Part of a small language model's weights.
Size: width 448, 7 heads of 64 (1 for keys and values), MLP 1216 SwiGLU, vocabulary 4096, 37.2M parameters.
Training: a variant of Adam for these matrices, 557M tokens.
MLP neurons of a small language model. Each row is named by its layer, matrix (gate and up: input weights; down: output weights) and neuron, and shows model dimensions 149-297. Each number is 500 + 25 x the weight over its row's rms, rounded and kept within 0 to 999. Numbers have three digits each. A neuron's up and down rows have the sign that makes its largest values positive.
A block is one neuron, or neurons of one layer that tend to fire together. After each block is what it responds to, as a language model described it from the Wikipedia text at the highest values.

L2.gate82:483514489507524488466542455497509534483491541517493464514477522537488513510512504496512535487529545501476532481499537484509487510514482500493469522479530502536506570476493527495498508465477524478505509502481476530490511492492466481536528489497471491494558514483478535490496512508502522481506483483498515470543495508519486480539507507459495455490480510531526486526493495502463495499520528492514531480518496524432524488495500461523492464486482563470
L2.up82:493504503502505504492499525489503477497511517462509507460508542510542536492484538454513505506534536526533494532499481456528524525481500525491502509509465447516489496490472473459468516475466496468542541499491514494563514494497505550519484529506494509543497463521474515498497497520544514478500520424520495499495482533507552508521521501481484514464506516517502455516484450520504507492517492511518477458525524523500516504486475516478512466496502487492
L2.down82:508484482498486485517486508466552494504480499493468469494503502498517488507512502475485525489507464540514488511562514515519512522489530507491502508530501435511471486534522514505530537556491490497502508515495504502512486520506506495511444513520501500506505495499457517493478522498542509459508513521509549477478496510515464457475514531501514472478486523475477478487518473507460491465539504537492484548506518500490541505481515490536492458457487496468
Description: Mid-word "oph"/"pl" pieces. Word-internal fragments, mainly "oph" (geophysical, sophomore, Sophia, Russophiles) and also "pl"/"ph" (amplified, powerplants, telephone), plus occasional " at" before place names.

L2.gate257:528499497491494491495507500503511510512488502512478504498517457524550457503469492498504434496480480500512485480503506533501505503516505503488492486529547510453508551488507483477515455546498505474491530519468443513501504538473495471505524492468491510509532529466474528497486462504491509524496497484508493538513500538525477493517519497517556570539505522514483513466506546500493486500497470474494455492513517469538478479476487489477522483506473537479
L2.up257:462522522502523519477502515542529511468492485467484518487511457488457496507515524509542504491492475553475479470517479512493492467497473504494459465477476498537507479443488482537497441519458479499534425546451489501449471552498512502540478475495460495498492499487493530483471513501462515476486469499499508505489526527505488525481521532511505526506506490501527479476496457490481546496490527503499534491551520527484494506489523500502467522523536512518
L2.down257:439495485484451477453462475504520484460499509489540497492553469508478486475539514534482506500492492534474461486520541483478509457485471521471487489509520515496528501434496517497497503476483486481485464518484471512477536485498496482535517484501488475495468498529523513473476519489459523494465465548499445462517507512542474550543515481503499504535544495506505478518508509533495490516533508506512497489464492482443433474479546480459504513481445523472
Description: Mid-word subword fragments. Short inner pieces of words split into several tokens, such as ut in duties and computing, h in Eberhard, ult in adult.

L9.gate250:511516496463492491477487511450524527528503515526498465477519486514494505506511449506482482527535539501543523473514549487497497501487474508491549475492495512485528468462511512516512481505528493486522480540512552501528542496465464502500530533527496476548514511491481479490494459459518509493509473524446496517513495517479462490503503460530513552449475512526497505499509473530519470464487501548494445492466496485538490547433533494501480484556517516467
L9.up250:483500519471517485485521527535582483533521482520509482492494452505497468481496468532506518514494495538507494528534521499504467478534496477480485463425522446525470481475499460534493513468548541505510521482560480494503534493469515502489501497487467474501527429479505474528511502497492490506535470492515462496492478519514503486489461525467516496505461511524494502527503528505535513525486497528518502490490488529520498466514473490506512498536550486545
L9.down250:500498485488512507462504496524523533521486511484539515455486453506484504517536518483495523505494528511518496483541463523479492510529525468495498508502517486513514530500496466490489457471529491497522491512470484432525526451499514529497546498506510495479471489540469469463469518538488542505510519532505482502522518523492522536511499498498497476460465518511431524496503489497516482499472505508513497507476493529514506530482467482476500481504488473500
L9.gate892:510506483497538468519440501485514474499503531452495495504478510539511481471484536490496503508543536467479545476492500498530499463511483493533522456489526491462471526482502517493515497493500521483543476496513492535538474503517486522496512514462513485474489534525487532505469528499497494511501497484481514490532451520521519490494508450521498531511506525490528484506522517477507520526513492566510520441444533514514475514526529440478506469483493463482
L9.up892:524516481481533522531452493495491470482499483498428505506497462525482540490511506459509513506495512472488522492484537540486515513465494512551467522489530466497485485543481522517485474503503532482495497522504487508538488503528503490496530476477500506483486538508564482502508495502504530531520514473467489457544480501521524484537481448512527513507472512511580481505513512519547520511523466525524484470517495487461488508533534483475496496439493514498
L9.down892:532466504528521469491535497521502486463507454532451466525477525457451496489498499476512495489501494489512473467510547511491488524503499522495455513516530495514524483480480458520438510526502496483478454517501527440501489519498504473510481513525517484530491514490475542480459495476526457477462498503512531513513551469503474514514498529489519510532502506541497530497480502520557482519493512491460487520504460465488453487478525530520480499517514507509
L9.gate895:517547533459489556523475500515500503547507496474479499479455503505489504469475546509490514530523526478519510504462500479509473521441491499481473507499494490518475517502498535512504495524486444480467520514456510455521521500479458519503526479468501490543479495522543494458463515509513496531491514495520511490545511531493509466470513520492512515499484507504503456506485454506494534509491462480492475516463463472506498503448485561481511525519564493470
L9.up895:506485498466568489475532453478476515457485526495508473472489461483528493479503536493544496495539480505475522497495506520521482478503518482538519507476479489483459521504529467465503492467494494482497475510559510537506509525448478532474483488491507490489488441490504480484506478545494482530463475462495528527525520484483536511487476486531493478458545526467505485519531486502513517532479484520517520484521516492466486550517493499502505515516502503510
L9.down895:479490472447462464488476487519521458564532474513513477502527473498464489505511480533491517502488492486486530480481526455498493504458508519502517481476446526527513468457533513477522502508494498498562534524482503461483529500535526501532508514471481504524477509497505536504492542473508496501497518451493598493514538521501505416490514515485457502468474487499486547562481524493509483485495491475521474525465436487531525484498519544489520460481515493464
L9.gate972:513489496494497484494526451499491492531545539463528515477513485528529493517491475533528520491475522512521500458463547458549450504529506492525507520533487521557503503499469495497513523521499454486489527478515435475505463534485476442494545488490533441498502486489542464550495467528484490493489487515528526539544512522499476557445456516486472522462543465470509465500501472522532464499469537522489475447462524537485543481485473465531500503536521520518
L9.up972:552515487540465468510498511516538500471512494502510503516498545482501545502466461562505495517510520514535488503495490502514453493472493483529498525519501530528449527494456512481516545496486508487516474504510521501504466578477495512508519499492471509513528500457477535522503514487487535486513497514523527533523480493507472500499462480510504491464478563559477487487508488500533515482487511518507537503500474506498489525497474457505502536518508474550
L9.down972:532533463459514490516526515518521512528535439498574504498516494511506536493512477554471520476486486480474546503484498474500509472482455506489484499505545522512505472474472494502470492500524506508507511471466473496518475500466498508496537455468500523552487480497467510498524500502457465527522501508536506506482527470475469489502497563510479485501515543535486469490484455493459527524487536489447495545552515505482501457508512525546478483464476528500
Description: Word-initial consonant fragments. Fires on word-start fragments that split a longer word, mainly "sh", "sl", "pl", as in sh|ape, sh|are, sl|owed, sh|ot, across general prose.

L4.gate640:533440491507521478499470501515487470453509495494496480507434513552550512527518524477474504464526521510511473477538545499541454548511481456505498488483488480484510539484556497519490505500560546453546511505510479509484463512516485490468501520485502529529526517517494550538467539539522509504495477510493525502470500457516506545502470501483470499482497533479545490549460461510522457484491521520502510469508523519501525511486490478507500503489505450512
L4.up640:566459499505567487501458502508473510481462515476522459501426494522526484512524531478482471481503564482542477493511494496486468535483459472507472528479518477493536532458517501514501514518516516475522535459499496467526487512552496514526506516467517510526531537467467469498492496509514476471491508466498531508518491486500518532502484487506473503499515557460523516522478484554508470439499485514511497516473551537483480512567503495502507489482521478501
L4.down640:520487447457516475494463506489495525484518490458441529500449469538487477516560515520488551500532477531503509488530531516501505498467515484488519493522497497519501517494537485525397531469535529471541484487514474491517525487494505504518489507512521467520451523493495518463466528505499519510523506484485509477486554483501464479509466520460547512485483492486497469510503488524504465491525490507517490521514506523477505455483520532555502526516496487473
L4.gate877:470461488514487534479518512512504540535508512496517469462474532513518491528509520494498514496492551507514493501498522482484533497496473493507478502519511485488500526464514492555485536503538494487498447475500490515494479523508458515497503518535512543540561523482478495444532493515532500492486511480508498524440497499569514478485500471508465508488533522509464546525479487483476468500513541508458490520500482516533533502496491462458507498527476495467
L4.up877:495505517482494509497488504517487475508517531492471459483475507545581503468526515486514493534509515525545488458494524493515512467441465509468448532531534490500514519535493517513494512508488507499540539488504506448539471488498448546511497528520508538500539527532496530540545495508506503526532510456522492493520521490499466546523503473473481477471510486485478524505472471453496523495514512522509505492502512509486542484540503490519496478444502461484
L4.down877:470504490514491495485490548522540484487477533499477474492464459531497504511516478460521505495528480526532478499490525499502537503487450469483480497505504518501500528482502492512429500445528503483497500471475486520492541498489478492497501474508512525515539500550533467502461503472487516489490516473507474488513501503498496515448547503522498492499499492460500535500495511488521503511486495484539482513540497530518519478488499495494483505590512538481
L4.gate1023:548549545515501495509490535463491472511494525507507505528497495520480498516492532489525507482497504498514469497505483527540514532464535500559487499479517470502502525508503505490506478468516548417524519465487482486540465497555493499521473508466529524516536535493499529526487523506486535522496488458503425480494556446505515501517483489525454478446532507512484513559496513506532465524520486506484494471469502493454549506448493476521488495483494485494
L4.up1023:469500524447534515530511464483489522463512513517481522500470499541555467509493479492500532462501561480439517504538518497503498535520508499489494512472474473496482492518505560516506509523539516498527489484467513503480514493483543497530517497503526518509505486438496516512533502521495479520496500511526499502528456498556491472508476469472473508472488530534511478544461474501511501474510472542520435467502481551464533530505498480512498478515539497475
L4.down1023:500478508464532483488520506461494534515498483448438505533489482536531522492575550484447524494521537492512527482539517481525493489490561520468495492510465517524524483499555491528419536460524542515527513532448529478498544537502520459516515469510544508499491514506496551481479491515489485519505528509515529465499493505548451488510496490502537511472514543493502525520516505513519486504511453489478463488522506507467478489483519526563526494514485453475
L4.gate1163:484529493517523484502453522491517498461478504517503493518481469501540498540512523498485512489468534525497507535549482518543483517475532510507486456507487469503493538478479556502520505498567521496503540506541493470480517514455466512518490493487555498485510490507517491496466490509548496487472550513516513451494550487499567486491486465539465487501529563504492487521505474518477464515542527521512475499484526482454496503432458522518521526530495450528
L4.up1163:460487477469543492504452490543514522493465489516539448509515504527482530490481485506512489486473550519466463493539467498485473499501479511534503470556534499522481513482479513485511523485492493511475526504510483493499523500514495535507506496495508532477516515478509485475498489481492526487497525450500477519496501516516510509529502513488462518527499506498464553512516475562481500485496470496494494452496496512531476457497556499492519524508509503522
L4.down1163:488478487508522487511452492439450547523538503482479465486478508511530525502495511495513509439472500491487507483499455503518544533487506524555494531486514534495514488492495502554465529489530525487507540555495526539498488519438470508502490479501510457487465504487479485498480448476490516492434536503532493427490495511462523491461545454531535485531433556483471510530520517510501485482498521543492519562512512532474513477485448471459535515502500532482
Description: Word-start fragment "pl". Fires on an incomplete word-opening fragment, mostly "pl", that needs a suffix to finish the word, as in place, plants, displays, Platinum, pledged.

L9.gate481:454495481504491450468490552527486473473484494476503527515510468526537495482480499527505515499476494512523538473469482465510524483478460517504545503507473494483489546489525491505511491486498494472499513472468518522506480454472508510526483489520516518582480520523517510452492483475536516516521496510458464501504492489464498471483540524481505531507498536492495497516541466518519478497494477479495477516478547510482481530519462485542547499506534534513
L9.up481:512515497509503499474430543523520449475534478453550514500487491499482505505518504494490486508480544492513481493529497481518538500506469476467504488495522483519527539489516485489521469465481493461518502515453484523505459530480518516490437516486494448479471492537497483535528528444519492509510514477492483501496546466485526531476504537472487513498525475473506523492516510483509497512481481510496529471484553483525458500534515490500518525491509467483
L9.down481:511527500470505507504483500495506502517540442475473499514480505523502471497501516524501511471483498526470527483504457506550505501521493478470501508529473511528545481511520477510473502474459497451491519524488496509532502442530510527503472481473505488519529496530485522524468491505558497477561527526485471512485544460566512457523534541524489479512497481468576507481496521471494514507493508515497532530521459460572485485490492512524511462510481458504
L9.gate604:515537511535484488510458519525468456521485497505492477516511476511540496519501489466462534497526517515500490501456440465509469514456519503498521510507541461497502465499511497511512551496448488522519491523483482525525434493470490512528526497511483505492511514497487506477507492488489474479548513544492525512519470526496479474474507457492462480483510490501426479481538523494482479539491496500481530442502510494527492479510494516503461475487512520538
L9.up604:484473535483489482481444470509496482497515503472518520508459531496452516460490488509483478515512524502500519456512473513526508498507507527520500486468507483463534494486443474535515519538497452491505521490500541520507473461472522513513523471484501528498493456491486508516494490502524451551445524470528532514527519505516500509481496486501488508486497493478516527510494497468511484507501488465495498493492544503566488492505489480470482533520610484522
L9.down604:529498505482508492485508517525457508540533511491511502483510440528492487461460487518464466476482456456515491490484499461466481514495516469518493529551480499540494484474486464507501461508473480469482503481497474509504475479466506520455545523529502493492459480481528481491478502517461473474489519436515495496504545476498532510530518505476485475523475501478490538465507506488498522488511524520514503479523491507518470463536490502488458540527437505516
L9.gate977:505526466505508519502533470476507463532524513531514498505498505470510503566517477544521501555486537477492456523511453524498488499485460495502541495513504501478552462521490517490505521511481460462461493499523470504481479512503497459495516535494518484513484536493510526516517509557484452472498521551474475476534502503520530510471495553520469520472501518600481458484515470480503499518512535489489494470520497559518470463482450519535544532536521486521
L9.up977:500490462531485485486476535577507529484443517530517472523515561503495519483506519453524552531528486552480495512497488492469484487498518505499558535514522528495477501479468479481543489502487480512517522466581519515528501512485513520515485461489508508490505504518473503523490537522496547517528492538450480531480517491493485510509544454472522481541454505535464494481485506483456468473436474525519491463479507518512471442510495448528498457519516524503
L9.down977:488481550533476489545504465501474464525518475470528479501525480493561511519539502528460493476502509550525451472482481504489506491518493529516550529441530512524496451557482491495484485470451476446494482512477463481513482513484489509491508528525509513561464480527503486462435473482500468414470498510480450466516566505449545522514496482509487521475474494495519529492514484482518505508487517502478481506484503550505503528516486518476525488511490488487
L9.gate1158:491498472501531537510510468512483459478503481488551526490524529549541482490508499500505470440542530498573464475513518507537497441490479538497549504524507495531490470482514484539524502486486541470494558498513494506505486531507533534499463509470539486509525510474479515474501488537480499515488521468487475547519518463504452473506487517498529498500550526513476508546542499479502477513471475509511471507524522527540520478501501503450475501499475499511
L9.up1158:508492507488489514478528498547483522469536531501562532539466497507498523471506541486485490503485498496522494501493488529481514483489497447526500511448491473536485484474444506523488505499487492515494523506450501535474479521482496534494552482448524507477487531527546460470492477515505468525494467488502522455509440492495522535518482522554448496552515512517513494526479485524522478488506489500478546486544483486568515507507509468524495519484488491512
L9.down1158:511476472450500487502500509531494539495476488431524496479482513497493506527490488480533485492508478503520517479486479512503491475466507431496473509559494523525537541459492469511459491519499497527463508518484500497499478491494484477510523488500484520453492511528554472463473496510490496493503530452536505516534469504434470484504522489541492537501536528493500500469509525533496494497476486467453528479477532503549523439542495484523461483514453481531
Description: Under/over and word fragments. Mostly the word or prefix "under" (also "over", "post", "inter", "non"), as in underworld, understands, "under the supervision"; also mid-word fragments like Vander-b-ilt, Azer-b-aijan.

L4.gate184:488478483482508483481501491474501528476484571474525481491521485527522474533463506494469503520476495523465492492517470536536488469488484480519494505454497513529509525469547471479538497550526514512497481478524451516493494515487521482480471524473535511531482479551502496526478482504535481490510469508451525514506495545552539463481471480499500509498521478495529497477483474548504470540503461555532501523516522536525497470497485493515506490534532506502
L4.up184:458471526479521513524440524495497467496508536527450499501514497497515480482503482479539513524526484488492465542525526522465537550494480511467473498479495509541532465516500464519508484556459495482471493467497503556507520484450518506489507538500464550541485490510478482551466494515496503483525472481486493494523498525511456455457473503516492502497484507478511513500453513511484496524511514540486492505508501482532501492503515477548495503482518517466
L4.down184:472456521516492469522513528516500487507570506517495531478481570463475517485503462476544529492534514475533514550504538459493507525486473535507496472525512499505529526473462518504467508533492474503490514453496486477486502486499495487486519549501501500491487490517483474509479498541463518507469523457512511539487512513487469527531472488529492475515454501505486548488493529530509511507513546520516483513484507497501504488535511518505498534532524513481
L4.gate450:515509471519542488489549500465506521534529532565470473496550487507459457511534476501506481492483486547497490497496495508474489496506528488500505502494506493524452515520512478472502471476525487497476501435484500471503499482553536524516521500471520511502508492499466542513499497481458511436488532526468511536535489522488498489452482487475511512496516459516493488509481460473477478507456494470499540537514495483533487549478510496447524489498497471487
L4.up450:444516543555554505530527536479480576504468511566514513478531507501444483467502484514540478509508526539517485480500493501533508496549450452503516510453489465491483459512490478513511524514499479488513490458476501454498486512540529493521478481540481508518527501545493547526516453498491539491466511482475503537518533475490499496477472475505535481441518499520486493489482474476446479489476533521533505513492504490500482506515495522493491468482476486469
L4.down450:500454514506493541481473503529501513526485519450487504499491520460496523502500525515495497532498523512510528538507510482466488467499486443513522521500543458503533503497484475545460542508483472513447529487515539467463490460504452523523494535514456537501517531496531489503455500507531542502489520495531474450457513498466513543509522481483541514483488515507503468472501533516512466504481456494478471530501473484516546499495468524521526471506518524454
L4.gate591:477486457476482499531460523505492518474499543563492487477513505549518517482481496463489470487509504522514516527512494500535486512483522486480487516551499496492513466512475485477506531462468498536520483477484470498479475476529465492502507450482457469536489483507489531530506487509474550511483491512477421484522488508482442495492487492466489500447497468536499475478476456516474488494485509482492526459523520516563484547514497496472528481460513544481
L4.up591:510519503498518492478488464468520533549533518498508489466509490513477454525472479457528467488536491524499532478507478498500508508518515477554469443455545476499532495460502442460512502505516546514491515528539490552475487503488476501479516475496503479483475456499476500484490521483488445522534492477501530471467510483474483494528492482451461480459538512516545444464486531490460511520518533506481483483484454503476539501512441512474474510493554471460
L4.down591:520506496417511534548466470498535495500517505525447523509474500515521491530470504498522520479523496534502472487514477498512534496481499498450506524500532478486523469496487504495485493500500481483523557513455506490535512449538474492492513495482538483543505492530478537500485511521491507463518530499508463527478469511475470529503529509506502480469490534515489457477538557546529502493472494515485507486505500513518526507483519482516525454459494508484
L4.gate1190:483508515494561511499471518514471482526488488458518462493521523504489474511476493524563554527531521492499494474521455481537455494497501511520485491497487469528448483466463492470485510508511469465507472504470502470503511487446493481496444464472508511479514519491485483473503479488521459476497488532533496500539527496510489519515481447491521501458476512476497499542495515542535533493495523519524510446521505500465506496462509495395528474509489476469
L4.up1190:476518503558515507505470483489465499483528515540496505499521511457447505491468475489485510539464503492431479516476490471517493513499488507484482524499498480536512518503490510474496494484484492476543478465531518489532520530499459567526498501512460441521493505519571558501484518498524486473504526496526460512481539483470488516550545489521488536504487485481534533495471543478545493536494536493472480476512482551507479486482532499482530514486521472510
L4.down1190:509517535527499483492486517425469531461503488467516506465506536499548500516505450490455491487532485478543498489492468461506510510538499490487484491495544494481562515516539496517506490465522550498492472536492530501489528487509466491472531445489497500493533509519491527497485491482497516496506525494461467518497492453530544497519502487487521452485536486509451525530485537537515520502532486482475519512493492489462573480512483535480459509525513491511
Description: Mid-word continuation fragments. Subword pieces that continue a word already begun, especially "ut" (chestnut, Gutenberg, Yasutomo) and "-ed" endings (slowed, roofed, scattered).

L2.gate275:545477491490465543471505500499490534506525501481508483529518502517562498472465501476463483474520506510498495476465523513491490503494533504506503534475442485510488494486515536497504473509521495518545486509486461536501467490449482485505503511483527516574542466452508513497505501511514486507536475471481526510515469511482534482452486468512463489558513543487508535484483522487485482500496510552509519496529526489461502499533493518463468531512423532472
L2.up275:465509551519497514529496496490511526522506501506552496518499496526466471509486533545468494505466522553482499511488456493521513470541484474461558513473483529491477464509486535502519468491510567500512460531526491480492487491535518459480483513516482493512525529482482462541471509522515484515484464548488504504517540498565442532512517475489547495516480513503442518499494510485469506514475500537501491489513498510519468495460483489499524517501503464483
L2.down275:479512517497501462531504495514444490476465494528545564497474490476473486481507506535477520441517478466518497469472478498466465475529503476461483464490554464494435486521513496528485517490542512502477509490502513497506520551489521521513454453491513515488502475517505523477507490482489561522501458502474483459510482478462489518537482494499533501547456452460492495495511460502494503515461505522493483483523491492474478495491551479485504509497514503514
Description: Mid-word subword continuations. Word-internal pieces that continue a word already begun, such as var-ian-t, Reg-iment, d-ict-ator and transl-ation, across all kinds of Wikipedia text.

L4.gate296:508471484527486527507501472492489465522469503506497496538539514488498513475491557502499473464501506531487506464513530552468521501542483538478531515513534514506511505516499490466484479451508508474494469473463522528493471505504463466471478499503533542516528537451516513495501469499478518525478445459520519461464488511533501541519494496451475541523475479505463518520520497498529525466494479547476504522523540515455559457484521513503461467516479502506
L4.up296:500506523500536520509552493494500519499535476559506483509507494528534471480502519430501485507481487451508498491455479526506526567544506502477485479480497468506569531493526485513500529484543518545514490532469500500484497477509496494527524471523524515502502507486518539516473521469482512501531518474515486499502524461541528467548468486479520530525523486508518514511536501482469495480488560459497507512518525483474485483509494482480497483504508526512
L4.down296:496557470507552490518515485452519490443493466443514513486518514517467483467521471530497480473487487515526529479497467524523506439520527535513500504553533516507522535503507485518441485510494521493530486493466513501470520502460491484502513477495508524528524484481494462497520527505483452488545480475525499501491522522511511484529515469476470518532500506526486492477503491493480512524485522471516474496514515463514532475477493506454520462484487500484
L4.gate439:541526460489458493482509476515478518480505503501494498501492543547476490513546495507494481500516520572526502558473479527530477473483532511512525519499475552555513535481498529474485508490537530484475485514467519493549477506451540481474515472472519531452485508488500533528481541487494492519517508468494526490505440498485517496510517508506506512502526490548486490490497511465504452495488487502553503516524521519545518467488503469467543493486457491474
L4.up439:508451433489468497491469506503478506501490508519488529482487528508486472481465493532503490525504512461450464499500506479534522443490485462500529533523475557453545492513482497519486467457555519482513512510498465524496590498430526553486454499480512509454500506548514516493456505480493469495489474504492535510498484499506448519460489486489483485514501516498460439487503460548461531492490505515482497517486473485464495557507506501482510508514487517474
L4.down439:530494504521528491538509479476474509480527506484499528525501488534475476519465477501524481489498498527519479480516530491488482510507531453516509504558515505506495474464523478511460475506487547462508504477490502504439499476486468501500448488488500526517495502457508479499522496481519498480502465510533502505481546539516453484503464517540502515517505502517500485496484475519460473479477505428497522493491460499505485499485486453465491453504498475521
L4.gate987:527504542447505500517495453506491501526489496526486496508525503493545495505460518492493468511513496531510499466460463512479482504518507540554530490523527514483500496510514512496494459480488527482535509480484516551513483475523476487484509492534491464547524508499570498478518506491502494557514533478447499501498465517508506467483521498488482529521509494487506540510521538424499453503475498495514558530461489537538545507497509513510501539461496534495
L4.up987:481490512514452486490501514507483490471562512525518522540485510464521481460514518507460460513455488497497531475481494467455454517517514513478496501502484536534509532491510510496496529490521493528564526498527474426536502492493523470477473495521528517535508444500520501482516491513498414540501514503502518546473505553482513509516527472526499496492490479482499472513507520463466502489484523528508462512526485482505479504501514475481511486510474484504
L4.down987:504485455453530457516467474527533510539480487500516503452514527512479512501475540518480455476497476576510495538455492447455512494484515482548546492554489495473492500529499495534494469510484521501536495493485474514507502458508514504482469483470511534523489498558519479485471544505517487510492441508487498507497534481524484541478443503491488492541485499446469498494531496471463498455523518463552498539487474480504479494502524445519465495511441501446
L4.gate1111:545485555494515470502514509545513489499518500499492495525529473500508474519499501491454510519502517548507517473480490455505475540559491477520487501550501480542484505531570491517491480495515466493533498487512504506475509467495482525510518523524504499518500532523490476485491500469527535482500526508470517472542486502493516468474487454504488506536476480487538485499533532481488520506472465486525553544512500468471475502471485507495480477495522524484
L4.up1111:479553540495511456464545510522470491513527507525503536438483494529538539486537515499500503523499502523542526422508506518509545520515448505528468495523502521519512505422526438489515523481494533498569493533477479494526493517506523507491547451499491511489540450549552533474480495523495490468455503488507532521519494520492519491523462439511497488515476534540510516556499515497536494488508471518524500512489480504544489495538487482464504515507473468531
L4.down1111:462489549460504507484474492494467485478532480494484514493527483528503510489485529522479504481507517566474454512516494488532498483503512497461520553512471502519502473506537450530517479527475508530516480491521500561469516502504485502476518477514509510536478513507467497514464518471571492469510469501536511506515517491504525479483471455491532500502471517509571534504456492528469516514534495466504486509506497528444529499492484468543513494499525485503
Description: Mid-word fragments, esp. "ow". Word-internal pieces that continue a split word, strongest on "ow" in slow, slowed and blow, plus "under" and "offic" in officially.